MLP neurons of a small language model. Each row is named by its layer, matrix (up: input weights; down: output weights) and neuron, and shows model dimensions 240-335. Each number is 128 + 24 x the weight over its row's rms, rounded and kept within 0 to 255. Numbers have three digits each.
After each neuron's rows, "fires on" lists the tokens most often at its 100 highest values on Wikipedia text that the model never trained on.

L10.up1284:185140139133139102155118092169129124150128109187138141101095126119106128122124114155132129155089134135169126117156113127170141138135153132167122128172069133117097119106096155127124140161126129136157180156082112110130157135153107081132103142107148111095110142107145166141141147116092121128
L10.down1284:143125072109126129142150106170146083136138142158122151170152146151132153088133124138094130143097094173165113127133085107115127129129161156114094149157118139201122111126131190157157084135137162120116168118062158143133137113117073165153130107132100111102129128111159145144100145158082085138
fires on: "y", "et", " y", " met", "el", " Y"

L5.up88:113144136130131138135129185143096182131112113159141139136161130111129140099096174108107139152141135176136161158106145103128137139138146134154157151130113108116099159140096141103103092121126132099161138119112124153092118139080161120118100092148110121154131088136126146121140137179127114110
L5.down88:115144089138157145133106119110135095114137149152089165191118119108101131142146106142133172105161186172111132168138141120132118142115132142118161074139136154154109118153172108128131103095118148120111141112154097084096148110155177127129118103149130114133104153096133110150148118092093125086
fires on: "ri", "ry", "op", "ep", "art", "ob"

L7.up139:104143115117113134144128175143099108108150155153103149166162126140135109121072126150131132115097152165177149137129163127133114122161173124126141148135161136113086130136127120141094140118153145128158108117153109149126156079105077129188149098140097122116116174175153111144107069096146129126
L7.down139:139137100134129121107168148114129191135133095108181073146134120121186115116118117115124112128120117080101166138150113120133137148143095115109095077111160154144105128129109141117117110175134126112113153175151111118124184132141136132099104123128129200090136145178134158106155161111134164127
fires on: "i", "a", "l", "e", "ia"

L2.up793:124108141124113173149118143113140143108113122116133114104121175128095172059133081104129136103172135125138100145141148122132146137157102110113136180116104139139124138114109103091157146132130144148120106116146111139169068121132115102120093134111119161132121149140107117102110127126130153086
L2.down793:129097133144114172118095101106134168104156130112143116148156140170118127111127102143099127108146056131166119122120120116105134130104151120099144167143099154138125128123106144100130107145131128104120097123130110118173111148130113133114140097154189122093192125111109149110135090141123122154
fires on: " B", "B", " b", "ib"

L2.up1287:103135164087127099141162135155145093125195146109143144165155144100125159100077126106126138125130087167128100127140150133092142148091163130132139131153122139149121143156117160158153108099125145137094115158115148125138146095172149142161129131112142130134162144118166140135157160129139128135
L2.down1287:140130134073136116098096145162114103186145130136131156099176176099124148098141130124100096124143167163117094100151120132128125096115138100141152171161115119107099134132139134157134115111152114141123114149126126132151102109105163132161154091119173107117097156163143127058115108174155140137
fires on: " |", "rom", " prom", "\n", ")"

L10.up1496:111124171112112112124150072095128094153114149132077079083140129137119167125119141119128122132141111157139095168117116113163156155154130117118165145105121068110081139168111135134164144146091112140164142142113100115112131120119095135163102158154117096140165088123120134096126145142129137142
L10.down1496:132143086123152134136155122190127160122081061112135147131126136119117094096101179108157143088138147166108162100122119157136071088121101117100123099082125148097132098103118107117113097095124099135102106127127179145096154135117107128116156105123105146156093147107129108135131105161148076150
fires on: "u", "a", "ist", " a", "en", "ine"

L7.up1265:091103153150116102123123153089150096137159146119166153151150123143095163093162153149122135188135075174134176159106137108087165160124130078129162152110107117128153111140140123120147218147131125112146137110139094136147125139163149134125151135147110135131125081139123101129150173120095144140
L7.down1265:147133065097090106191122151165080102117134135115093121091113079103117132091154105141114117092149167144108150131133108139107117142132116125149137121139133120128136137150113076108133115150123118131135118138119116137122124115111102103151128071135105110139133106085129125159189082084124135120
fires on: "ed", " for", " with", " in", "t", "ade"

L2.up645:156136145109139156111133155155153142158100124118171140095108157138138199115154117093132114169108148116151148153078126129144117148152122173135130153083095134132164155109109140154117138137167126111121106138164113165099113163091141101108110134149103126127111145095125102086145094116166146072
L2.down645:140117147164147168113115130149132156104115125152106105140118112118135110153148124106094134127128135104116185137105105172108103108154141189125133145177068130114132155136146137126138152151142108098125151104128137169118103138072117138102122108128144141075151156074114102172154091122138146161
fires on: " br", "ald", " B", "oard", "eb", "B"

L7.up1287:150163104094151107138116122094120132151147155142070121127110150127168139111108149084123113111151137134112122094116140151110145099104177139123185145113111142131136123098160088176155148133135134121189086132128121135125168176141148164117119147128109107090127086102095131121140156157117134141
L7.down1287:134150137174141130120129128143105112142143157164130197178118135118177133155140142150102123147121136143123100161107065111129109087147106147144106112130145170143110080129120146145116100131101141108152107122163127127100112124125155116192167113137138131102149115134136124142125127126123108176
fires on: "i", "b", "j", "g", "c", "t"

L2.up462:138120104106109136192119122135167144115122182092119150133158201159139082124145127109102130121106108101122163110122127122146141146159165112117139117156107075153139138095162162149144139139097128114114160114127156155176125132120126124111149162135106129169143144164087153119128098086112116124
L2.down462:118138165072062098147146143128145147145115105094090120127110159063109153143085117131134111157130114153140126085154128167113143093088122161106132160103135147112120120134137129140112126129139130116168128132139082089061106130085115101125101088099137126189151128141157117147158169151130147113
fires on: "9", " V", "4", "3", "2", "5"

L2.up1209:118141125132084072086115142106061108135139186151115135123136126139106142139186098107121150107125158106149136095147150148109134134103152114106148130129116129117155061172149113065118132122090108117143151111109154137127123152107157096136132122116113129127103114123131123147146139089106150140
L2.down1209:162110133145128122102113133116163177162137144128157125103120127137109129117112133147119131120131067131128139104101146112108108087133121126099141148155135139094145154139136108082131127122119144149129145125116091140128103118156100114127115132116092103103144130108093090189154085170117135137
fires on: "ar", " Car", " ar"

L5.up1335:129141105115148132121110135139142107102113113192154121131135116095134132064138172132100124125161113175126133141095102125116150127148135165133109147101095161183087108095096134135108122123121115157127115108134102153100154119100122138134080117147130146161097121106124073142132136126126159115
L5.down1335:146121114107113148093148097126111129126122096126166161100143078167112113166114095095111164107137107110187111138128179108133114114149101124110110149127079143100076130127114099088077174109154146132113082148106093145148120135133147126150122107180144132117151156122126146131116122107145136112
fires on: " K", "k", "m", " m", " G", "g"

L5.up810:088104156126127126132140122151117121135129140147093080092151143120108182136137142114067149076123113175138099113092082134139151107128130101103159115123181105102138120143138125125077130132061069143118144128145111163130144156126157132132093111153095138141123120099150143118104110165127161146
L5.down810:131104104102147131157115129154104146099134174113091138162139128146143098166143129149154127106129172102115101142109133107166103121160144123116043159116117124133118156093145136085120106119154161145094088105126137134144135140150140144158143132117140107121117136135129176125120119136135160141
fires on: "au", "aw", "ing", "u", "oll", "en"

L7.up1180:133078167139108075115108141133095110120140103094159161106092112154077121092132136121110148140120108162110124116114125115131125115155128133092150157122109054145120127124125144126109124171067130158119158133130107160173144136108168126122140116134131157164128066123141090114151140139124149097
L7.down1180:121145124113143165106163134080143137123150141132075099110167100077142117122100156095130085140134140120120143153158109140127107145094133131121136148162146134114139107115132159149146153113153098070110119118140086092102122176159126156111116142181136124114099144098153148150128141099135127131
fires on: "u", " of", "t", " inv", "ade"

L5.up565:131107074138116138096118134131149123139123101150121174135099128142140100123113142157153132095131116126178146146124121168128139130104141176117166105109116127170118118170068133152094172118145100138091146100131126137123141167154142121120144153141131160116164123169093131098143116146095080150
L5.down565:220118128158112147082123181152103128134159131103143154137102170126124101129125131144149122116077106097109111080154156117148087139138153145178160108133108135167154133134089165089128095188137132076151146150110145170107156098124154162130112171130113120164106182143138137086142138170117165132
fires on: "s", "'", "iv", "at", "os", "e"

L10.up973:144156159108122119106171126141065142143121124157119157133124109161107142137147119113135099111136133175100109152135119147149117153111156115148172134165145123164165075126098102132163111105100155125121123158107129155095114142146139122125126134115124115131163094159157108107133148125095119172
L10.down973:100128088168152107177153154152130102118125100159112140116144130150131154124147139138097154138111159115076108140136152100105125133134137130143093065137099117148083116123119126132137166145116139170124154188138132117082108118116168134122135156113176091161122077115153132116149092073093153125
fires on: " to", " for", " and", " while", "out"

L5.up623:159119143178170152162147160146114122138099148130136100157107136108169160110123138145119090154156071143097105149147125120121130112133143117124126166073114106146163152085126070135144131154128121179122132154143160139140100170113155110123138125131120173107153133131105150125080157113152139118
L5.down623:132097139149125168116089123094110163120180073106097160118119096092103137124109179112149144134155150085109148132144112125163109129123134154135141148152140158091132113191118118103127160114133106095076125159161144144112102114151101130155096139143099151147077106127116110137147137157106097138
fires on: "A", "ac", " A", "al"

L5.up468:113175075163137158119125121121183113149127143133135120119086100130127122097107144124145117122089132121152128128104126155163129136110115104121136142108133141124132151139168156131115159099174142145133139128091182152138169119146135167137153093162134130112162141136124098101160155145097117116
L5.down468:126114142108095083106176154141099134110112093136136134125155150062112087159104118115131166115149099147116122156131116149128080144087102145140098103128147139120126184170172123110162119164143102102144124170121141122118148109124155154132135143107136151126089128116122141080106140131103171171
fires on: "os", "y", "s", "end", "a"

L5.up1171:086161131121103124113133114131130139152151134135125110143139107155154110148106161099169133098103105135078140100123109123124153128139149084122131116147112134133163113127132114104100104115156123122127139171098118115070115155153165176133167126153138148132144111169178175131144184151108123127
L5.down1171:138139167145127126148142141119104081128125157126126105132152156115133127133129094143089178135127158117098096111083158113138134124117158101105085107114107174152175129137102110114110088121131162148104128128113132092156104091145150106149105127139138115170107121122150118181165093148152127134
fires on: "s", "g", "m", "es", "lex", "as"

L10.up1349:103109141144095147148154159135105154162121090101093135142139110102129112117100118086098118123144116120135161207113126101153128141106123129131112124110145108113088117118110137146134112139142132147108123141141127095100146079130092160170167119088102127141155131147140147095127143143131090138
L10.down1349:126092117119119134151136073141101131172129164177158143121143092109157151136160162126139142134147145102142128105093111110075087126137099132137126125154128164117133122112109123152146131136115170139120160107120141152130156098159073144171121138129127093160152095175124124091143131151159114160
fires on: " an", " pro", "."

L5.up1094:103144089110175155115135140133136104149094106124077154114115137108124134112143124146164101103115132141140183127066113141137083138174112128169149120130119166137137116146138120120141128114114149110149118117097116096099167121089119094120132085105116155085132089138156202137119114162088124116
L5.down1094:087136164118157138158139085141128137138089107104084158182147131175137135146147158119121119143129128092125182111123152099072074133149100104134130137099119194091104154154130129102147132100119144144153151108124112169082181134139134096136143112159129170121159151177123118131120143137095133101
fires on: " Total", " Sup", "ub", "ur", " cap", "ier"

L7.up1128:126124093140121087111131127097094149129115114093108146161124216133124128148133131086195083132114151165148160088110115162131140129121119114210157126106116122140116131136156129131126137176106105146150195099113104139114104121121109137141121144168155116134154126125075143094109149106145126104
L7.down1128:131143160135159150130125110144143141166140142182101122165093096172146108147099132136065111124125124114107095112110166120141112112139104140093145109127102095173152166058130135127107118102145113135115108148165157120131120128125152146125093108118139160153105106139138152145105105126104144154
fires on: " |", " of", " and", "t", " with"

L5.up1103:147142119117122164104141154125134098118144114140133144071119122131142148111113084120157122122108135151171140100135131146071166114125132121095130132099126143135194122114119124121135127113112127125142145099128162192095138139112162129156160107111111148178113169126151109117113154147127151118
L5.down1103:140131117140118159129167084125200127182117178107104128113104127139173158140173117115139158109161114105131116092113108101114107126108146095135124151112144115125121156144149119111148159075103095134133127130078102130120105102163087090122101128108141138103107159134123156133114118152129161163
fires on: "ar", "e", "ard", "ire", "art", "all"

L5.up1113:118124138133181156139106186133133109116135111159104086172093110176140127088132102119079092119130121149140174113123134102123119114144097146171127117109127115121095141130130123129127144150142137116117106147126118157097170112137077167133136148154116198189135129151124117152107141147108148132
L5.down1113:165189121159114130124116065154134129116126175138108134116127129123146154153131130126141123152108124096134097093114125094140130138157138172137171059083121159164116130136087110144125140118095135194106147141145125143158099131099101120149126167164143163115134072086154170130154132154150134152
fires on: "h", "a", "an", "im", "ab", "u"

L2.up452:093161134104129127134159108132102101126147137145116122084148156142113148115105114122100110165128105123139119115131150109113180119100187123115119138127146131148143161164088125160074133071095132134128158114069156142107137133154139095097112152095108125117122120121128121195138164105153148166
L2.down452:137108174118131127123162133117143124124138130120094145030136132108122141127122117124142102169154120128107135120101148126099142116117151105119162136108121128109153148141132086143093100103130146103095159149116157110149110116121122087125136132087146139148127149115106108123135100146136168145
fires on: " |", "ene", "\n"

L5.up113:137138099150111116146148140093116110127157167122115108117129178157159161094137133145118059156149127137093132107126106141128159141108099145141115121131135112112134159179122113151167147158102113159169172105112167135110113100213099119109154135152146118092110149153165105107107118130123122130
L5.down113:136129148158126138142188138102129162087144117122115072121116079152121121162109115141128141141133096106136134125107160116168137105142104130148139132135152107189144170142128130152165101144115135114145123132148110106114121126106121138121117161155136115172166133189113142136101127092142127132
fires on: "oss", "u", "en", "urch", "our"

L2.up683:122127142135117144178151100142145152118092115078148146138141145141079145095138151118133148140136141110162113171106155160155133097110145100139165088147104157135128096165144111126127134115092129145097176102151089113146119127080159108178146112108121116093069095142106082145117157112121079129
L2.down683:148112151117128193079128159122105115110133126150137116180142112157109149128116131131070107133088137125146156132103078088080128097136082132162142134138127115132116112142116149134173080106149089192152107099128121149106139140137126162172153136135107138133111096172117093163144133137135135147
fires on: "-", "–", "),", ",", "ames", "—"

L10.up1088:132128146125155143165110185140085086113116110155115114142132116150170147156073147107117137136101132159143127129132104166118080116160121143148121100159136138105131155104124164156109137119077146144068155154143108111102137153104168107119106115140109127076134149113131110159127135121164161129
L10.down1088:125179150096098134129159103162066121129128148144133134117062177116087161106184128148111132139129119098142148088125144148134137115148120138141136141122119147121109108111152149163106132121157142117107100110130110134108183126145103134170116141142123127140098114134135125089105151159088123097
fires on: " K", " am", "K", "k", "en", " Am"

L2.up773:127141107147098095117112125155106147136116123159094123111121163137125158123115129122112154116128119150125095135146126174117128111140128135169134091102122144129175137131132145143110122108113126128110133128115123063153128177179147120100125133122122105146118148143113102158092142147128127117
L2.down773:138135154111092081119084137115100111152164155171075108147171115153100118118151137142147127143166072098139151135159133148132163109099124179176127123116143142099156103167148143135067118162116128122131137138109090104140152208155140105114148104096118084137155115154121143179100135181112132130
fires on: "ul"

L7.up257:137176115102170097112098118087074176148125089100128182119142107182138172128146122119151129145127143130119092161117105146134147165116133113155116169150139116125135118089141116133137160096118111101145141157173100123116095139131120138151180122067112128126113165104132176112151084118108090142
L7.down257:096151097134115113103100105094115132146108156129084114136161134183127149142117119143110127114146145152095104144134093149096137144110129127103102124156133095141131178103158161103157125158139094112126125091145135135111121165113149146106141175086153139151137142165156168141117124121140143154
fires on: "ord", "on", "ial", "ice", "ric", "ret"

L7.up110:126128151087185152127106117139107113120114166163108062104087159155192177141144134110145125128199120145152147164154115106171158082117093115092141158118113131165107133126146136114130162170151150105129128108079112126121149152146113100149122142105149102148141154159120127144126091128132136122
L7.down110:144102149132137119132134070154111140166139128120147167105101126122132127128149128127112114176137174170144079153110109160116117133146181118116125075131112136145148131105120146179100089164101135130158175142095150126111101139151131093145121111136147127112175128069164129149128104131153148106
fires on: "0", "s", "ang", "o", " "

L10.up114:132098117115134127119122138158128143135133144100139137081120142124137118132132157137159156094119102132125166106154189098134098127098150136122173103119172134086164095140133127119138120129176097117126120103149144142120141127154124129167104105114131121123125148166099105140142090146156111103
L10.down114:079130136127112110138136139137114112141094150140167118104149144117098116162134110146128182190143132146116133137123168165150115094179100138151127153130111163108101089140141111178127138145106131163112143123129139118133151160137109184119144114085118136142121163149140095115114130114101135124
fires on: " C", "us", " to", "-", "\n", " Pro"

L2.up1357:156135120109136093170128142136175057199104137139095148102092142101136142090117134136134129090133147142153079178181128118101070122161159122156119115131109137112115092140128102140088133164138147140162148125101167110128136129121139120120141127147097125099143106162120137063124136117079129093
L2.down1357:152146122134171088146133117169135100145121147155110109096099117120138129090085142144130176103118120128118087134155126127115118096153119090134089129161137161098115093136123121115113091131106169121172130101119142091158118134106118156157147135150082109073134135132091157138125147129102131139
fires on: " y", " ac", " met", " th", " And"

L2.up747:161112149100100095100127121193115121119141123108191137132105141135134125124128138168169126089174110114131098111160090134128109121116093160108146119122131160120121122117175137083177130128076127143090181144085123094171129184109158115115131093100130127139116193131079120123149148140151150109
L2.down747:152083165119082103071105133117121098147165176129174144132131126154108115120173140125121111106131063138134134123130147114122107112129158125128126175143120189094136121138151118134148136124135142135140160134110144081153078165107128142107108077140105126105161122101137142174131112134130126091
fires on: "ul", "ar", "al", "el"

L2.up384:109147167122117167109111141132116135119087152116108092124103097132119122143144148121134102100126123126162179145134131127108112123118158132153133098103124098121108156116139145114147096123103133138106139143084154091122140103174140115126084090105103111122114132145153108115152141089120126135
L2.down384:159119177166111171097113109131129108129160168122112116117105095122136122123144103119110093120105132105149143092150145106109105119146161105150103109121108109111120115128131161104150087114113123131072115169099100098120114107142159105157071112103109119082165150089132128170124104097082120160
fires on: "ar", " Bar", " Har", " com"

L7.up1105:115129123116118105123112186146152160098126125105153162163111149105133124161161154134160100102107110170078117129138172136126134117120151137199126173174129133120131150138161104129156108141086154112106161082132101154129152108122108127138107162113127075150117173115129115139166164123132111117
L7.down1105:103130129125117167093142123097125131132120146178112105110115104123098149134139131153096116136143153095131153160110079140140127114149126101113128114106131116138096100133100176125056120120108108132133129170185134142112184168130153172125114097114165155139125026089095142100104085141094151103
fires on: " of", "s", "es", "les", " with", " from"

L10.up752:126137142091170098176168121066106150149130106137099114113130173135153144157124143120121102107150155127104098155134137143140162140154185158115092150131128112125140125068169129165127170138144103141118120131098139137108119088125133135101180053100123125129134114115137142151184102145103080123
L10.down752:138133091146123114113100110122119159125109144102115167138115133124119114086127093099098096125107094115092100098137107102113137109179127125101092161149169134108137078136112082150119092122137141055109087145140116078114133138111127171120156180108139162136148101161142119135125125142135079105
fires on: "ilit", "m", "igh", "ret", "and", "ice"

L10.up888:165132112109104135117153152093108112178163165086117117108121074123135128127152127149142103161082106102153081152156119118137146108103133110159150089125130105108132117116121135147130103159112136111124140110131159103141139176117186143158158116141119086140131115128124169133145124114152149197
L10.down888:041138120185111123080160119105120121127159143120129162136148054127131111164118122161126129089160132119131100164114142105123115120122084132149108134139110145115120155086132114135156146117154126123142120142158065085091121137106148136137134103157085137106127102124115162121122125116114161158
fires on: "and", " Ed", "eed", "d", "ill", "itt"

L5.up1530:131151130099189145140115122173159083156101108138126090119110103124172143092142122103139148156101134098136182149154119068141087124133143120131153151121153110126095123146122103150108141111124084103122136180169116127140134088131064106158129134159131140149128149128157107132066142121123117118
L5.down1530:145160140185117130118108124123100080105151134147117124138157131148134121196112132121123115139150122124070106128113122133114126113113127140131126150138104172170165140102100136138123112128125143131119099156103146122135135134101158143067116152055119120135084125155143106120157132112165070154
fires on: "u", "us", "i", "an", "ad"

L10.up321:108134129078133150130149147106137137154115141107102158155118117103134146132128107182150086112094117147120158137117120108163095123122152171180121160138164150123124141137140164114120089114089089140110140135142107131098127195119128109117079128120129116111132174123107122140195070111104094169
L10.down321:134115102133093175077117109128123139136125147135120112124116159128137111114151095157157108118106128149083129105140141128108095099142105100107147121121121167068136121132112135119158134118175129116107122116062080107177164115137108127142133115109116122131154121098096154128112124108131178098
fires on: "ar", "(", " Mar", " L", "at"

L5.up72:157188130126101097136146135126150100121115151133140136133140133105172150107129104132119105139147174119136110120102147142108130135131146156141149135083085124151094143102160146119127170125148178119103176138146151116092137154087125114136129113119129113132079089119164120085103102147118184164
L5.down72:086095081121117161133100174128122116130120162124190151103102116160111120136090149164126083130115128148115149165098110118101101170119132093123113136108164112106134115111119087097104116122112127128115093130102123182112118114093180123130123123179138127126143075138136095108125128090138118089
fires on: "e", "as", "s", "mer", "en", "te"

L2.up778:081127100135100130132149110113157118126114128089139158101137114119091121137120134111111165127128126137143156142101143155149185128136126094122113075115141141115121174144158082115098106123130139122091165157131056102133120128107110119140151166148072127153104151151131101111151171113137100145
L2.down778:178146096150126136111098091117158152116093123119144069127153071153148107158205108155143126089132100136122122151115094141099120103121141151101096174167130153140104113111121131101127122093155087176136141114168137134128176149110095142134126131107132116132145122136134087127152097107120174103
fires on: "–", "-", "="

L2.up218:144110123094115112116105181172118127144093200152190108151119124118098157120139140153094131110132088131134119124147129167137129134140099137114151105088115116173156143140170117117142113104080135126152140142108073152156113131142125132105140116096148113149139127158108146122089169131107111116
L2.down218:188135118113084089109141162169128124167149165146129140151131119156108072129137135147115129146115083102175118126111114145123135114119158128141175143108108156136192133131155140118100114109110110117142172119132111134206110120141100091141143114180129119189170096119111156140106108148087137128
fires on: "ul", "al", "ang"

L5.up173:132212185123170113138122123102131167150116154157130101117126128089166137124124094085128141113150144145148121110140091142150155118115140181124166144138088127136103104112134151092145150138144160107080101105095122114118107160120170036157114146143163112089111152143116092147126151120106137165
L5.down173:145139134134130123115118120143112132128169139144130116124146104139135120127134098079121088143149098088124173112161141093131176157122147107122169140145190138124130142122159145106160184144072158155085128142131115140126098109124140119128149198151137109167125180111126129175104148122137156148
fires on: "0", " ("

L7.up100:111170108134150151155130141178139146139079148165161160131143127110141142136190111126128114140167107123132137131138098104158140121131125134127184155133134121102096126091088147133162160108167146093134140096140156130174147166155127100155145146087138079122164084092136076068097156129106167165
L7.down100:100135126121078075131126119117102145108145103117153127103143114116152112101114116095135158095117117128062138104150137135129119149097146115142133154121150158167141118141075133118135103165132083111143123149156064129116114063067161145154114119118100157139109151141095163076118060159123130085
fires on: "0", "n", "per", "ore", "mer"

L5.up521:137114111190168151117132124131149154119157140123208133131149117088131135138145149097130148104130190170123127103120117106151145154124146110137148118156148111132120112084136114150139152133088131114114159155142128097105055100109090133134161122138101138098136129132163083121140144087117141138
L5.down521:143161156105152147112199161164126114139107102113089106091084103146153151119136098146163113187161120076124113127090144148153127079120100131116086119149127096118146107138126158100143126091119173138144116159145095117114120126150116123099107099197092117125158123123135126157134146135130117158
fires on: "ight", "ay", ":", "ourn", "ime", "re"

L5.up1266:127142172087156129127139122071180106148135151145140073146164112070117191098176162128148122139156116123169097109153107173165123160182161159136144137146108151159097119122139114092137147079147098135164169122117126111112127166167128121146080140107086081129135115120116105122122141128110159116
L5.down1266:093138122122127122144135107136110116116132148167147139107125098143159099113171130148147128140145132130147115139116111170133076168132118135120135109115153106151103111150130128109120141065087121114119111150096146162125096137146100101133149111136134093076133150100110098133113139093145156122
fires on: "m", "i", " m", "s", " ft"

L7.up214:111133109094121136101163163133129106118102135176150112152100148111137104121117095142132128090154142150095138128091167125142140116185150126104111114115181169085157138152124117133111143119134147097112131131163107145138123144122145139147131144094097108103148101157149101116110126114116115151
L7.down214:103131094165144109138091143096115178154140116165169113121103161136106122128135122136123114100080101071145162110145133162133137092136152142170131156104165074154120113118111149125131135132155172128139164137112120136127100172116131130151102121149155127115128136135138191097160131122106135130
fires on: "i", "c", "-", "ab", "l", "en"

L10.up1214:100117092133091117153133144140112147135139101159104130134115136082091129131144132108091118131174158119132111155087110103126127122103128138085095083118145085111097143097138115147098139104140139114175146121124115107104130126147066137169138104108123108113123162124156107138088123101099096128
L10.down1214:140108077120127110125193141124114154132130118140126144133108102146094101141153132131112156097130127122126105134137153098145136132153179130149116102082111132090145167123143093093139156148113121109141134109088106159179126152069100142103119130131175128137140159127147128122141093134152151128
fires on: " an", "it", "T", "ed", "t"

L7.up1345:153142141132134127126113148132085095141131133124040126093132156116177124130144133127134144108122134164114145082112105172092145098172128106132127140084122122101107144165106133150134148125145153141154110143114130131105140143097130113100126168150106143145100065121105118131143140119160103169
L7.down1345:130129116089120132159123143137112110137109132124174116125135138101138104077152128095155153135104140161125149163178148161119144134106097172127140131129091111139132105108085127118087121137139161146122122184119151115123127088127129089097084144115126133173100126130164120130135125140131162084
fires on: "1", " later", "2", "0", "3"

L7.up1202:135124130111138132145130168138126132121127130111154141105067125147137139133112144154159087097119093144090151126145139163107140163176152135104141137115117113103131151115191106158104137182116111111181093103104117116133124189115143136114109163112120148116137090198134145142104186176114135120
L7.down1202:094138139159090138102154122119122153129080121170096193104126117092108098128121122078130153125131115145135113142124066125100175068084153139088087112140110097155120123131130103156138159150127127122110140142151077115158111111093145128119103178090146095094119119099120114106121131133133122138
fires on: "ul", "t", "f", "b", "v", " be"

L7.up363:092141144091146154096138101154138155101133138144119124144106158100158107111137090189168156116088110133127112111125109101109111136089174157140156135140117125162156114100167146093131136100129058145090116157137136148126156115159112123116107171105138124118149158141129099116143131159128105084
L7.down363:160151123137120138114126167137130102136098106144151099113137163117170104085144162143146149119147113130167103142153140153112115144115166141141128156098161118079172139127103103138129068103151161158092164136129125140098120105114123116112138089138130141135134160164105141126173154094128117105
fires on: "ar", "at", "r", "ot", "w", "st"

L7.up1097:129133147155127111102119125150114125099116145136152124140107131140148171134109110105156155094113117160146142120132134109182128117151154101157132106098128147095124058128175143112128132139062125145104111096095140131126143101115155114148135124094144117179116106128163145133151129116118111096
L7.down1097:135137103116170119131160119142141126128115113144122103091121125109141121139120132134144134135138134142152136082170188125112133132179120107096164090148150144096126088089114113085128147095123145151110104060107104117130118103127130116098086137096126135079147143131135158120127094116112124143
fires on: "h", "ar", " Har", " H", " J", "H"

L2.up1308:068163148112135124138086110125101103144119078090189114156132121094125138149131138095113117083120129140098085116119153132134168098124109105157130100140128095165087108120112128116149077084147124127109152121148125163136115135155128152138100132139099113141166146147074134102166150103110078149
L2.down1308:101117163158201142137115152138102122119092070126154135105139093170129129171108099095110148116114139133130132098110132170160129163157151151127119108153125137127127141162123133127111119120195129100111139105117154113147094101155120131136152148189147150088153159069119175169119132104112071098
fires on: "ok", "ear", " inst", " Y"

L5.up453:084154143098100116139145119152084104150121132121122116136141171130139062051165113110117118145142157125133125129124143166151139099122117124128141122160134169154159156125117131087130125132145115118153115136118139130140138101138065121121153129107091117134104067123104130099105155100136129106
L5.down453:077142132127106122167133134131103154126151086101066100147117117126145079118096139109090153113158118099118108087151157097102091100152165130129157148109147150135141146137130146111145144114144138134148128101138158122106119128156118147118130112153140111072117105126162099159152151144122149098
fires on: " so", "eb", " sub", "ub", " along", " well"

L7.up627:131134132146096115110153154148085139113144107164126122114147159177135115102170091118133091120098108167149140125109127119146076117194143120144144146134125099124144143110107116127125147139122114156116130139103151153118101155082171100122141105146122097139118107153158109145087134152138142133
L7.down627:123172129149108098143134144088104158151164145087122095127152131108164144123105145172067119133131147078090122151142123092056195163125087123148104125132119130112106159115117159136129089155156130097148102139145131172111126142170089165142097110124143154153169124129183186151160122105183160103
fires on: " to", " and", "os", "sh", "l", "b"

L5.up863:148114112119152160172140116149091145102153138106129127137118103113131145148126094076127083137100115151072110121171143116098131083097134109160141163125087087123116086137123137136110106156128143155131171142128120097116154120130118135151104158128121191112106140125162136116060129177144119187
L5.down863:124119131152143110126100104142173104115122147088111152130095127152167122115120095133088093126155095164160179134150105106143132162148108146070141114090131171130094139149111121103112151107129150144109113162135094202110119149117108112132116104174140130159173106142134120171164116104126139117
fires on: "u", "ud", "od", "al", "ot"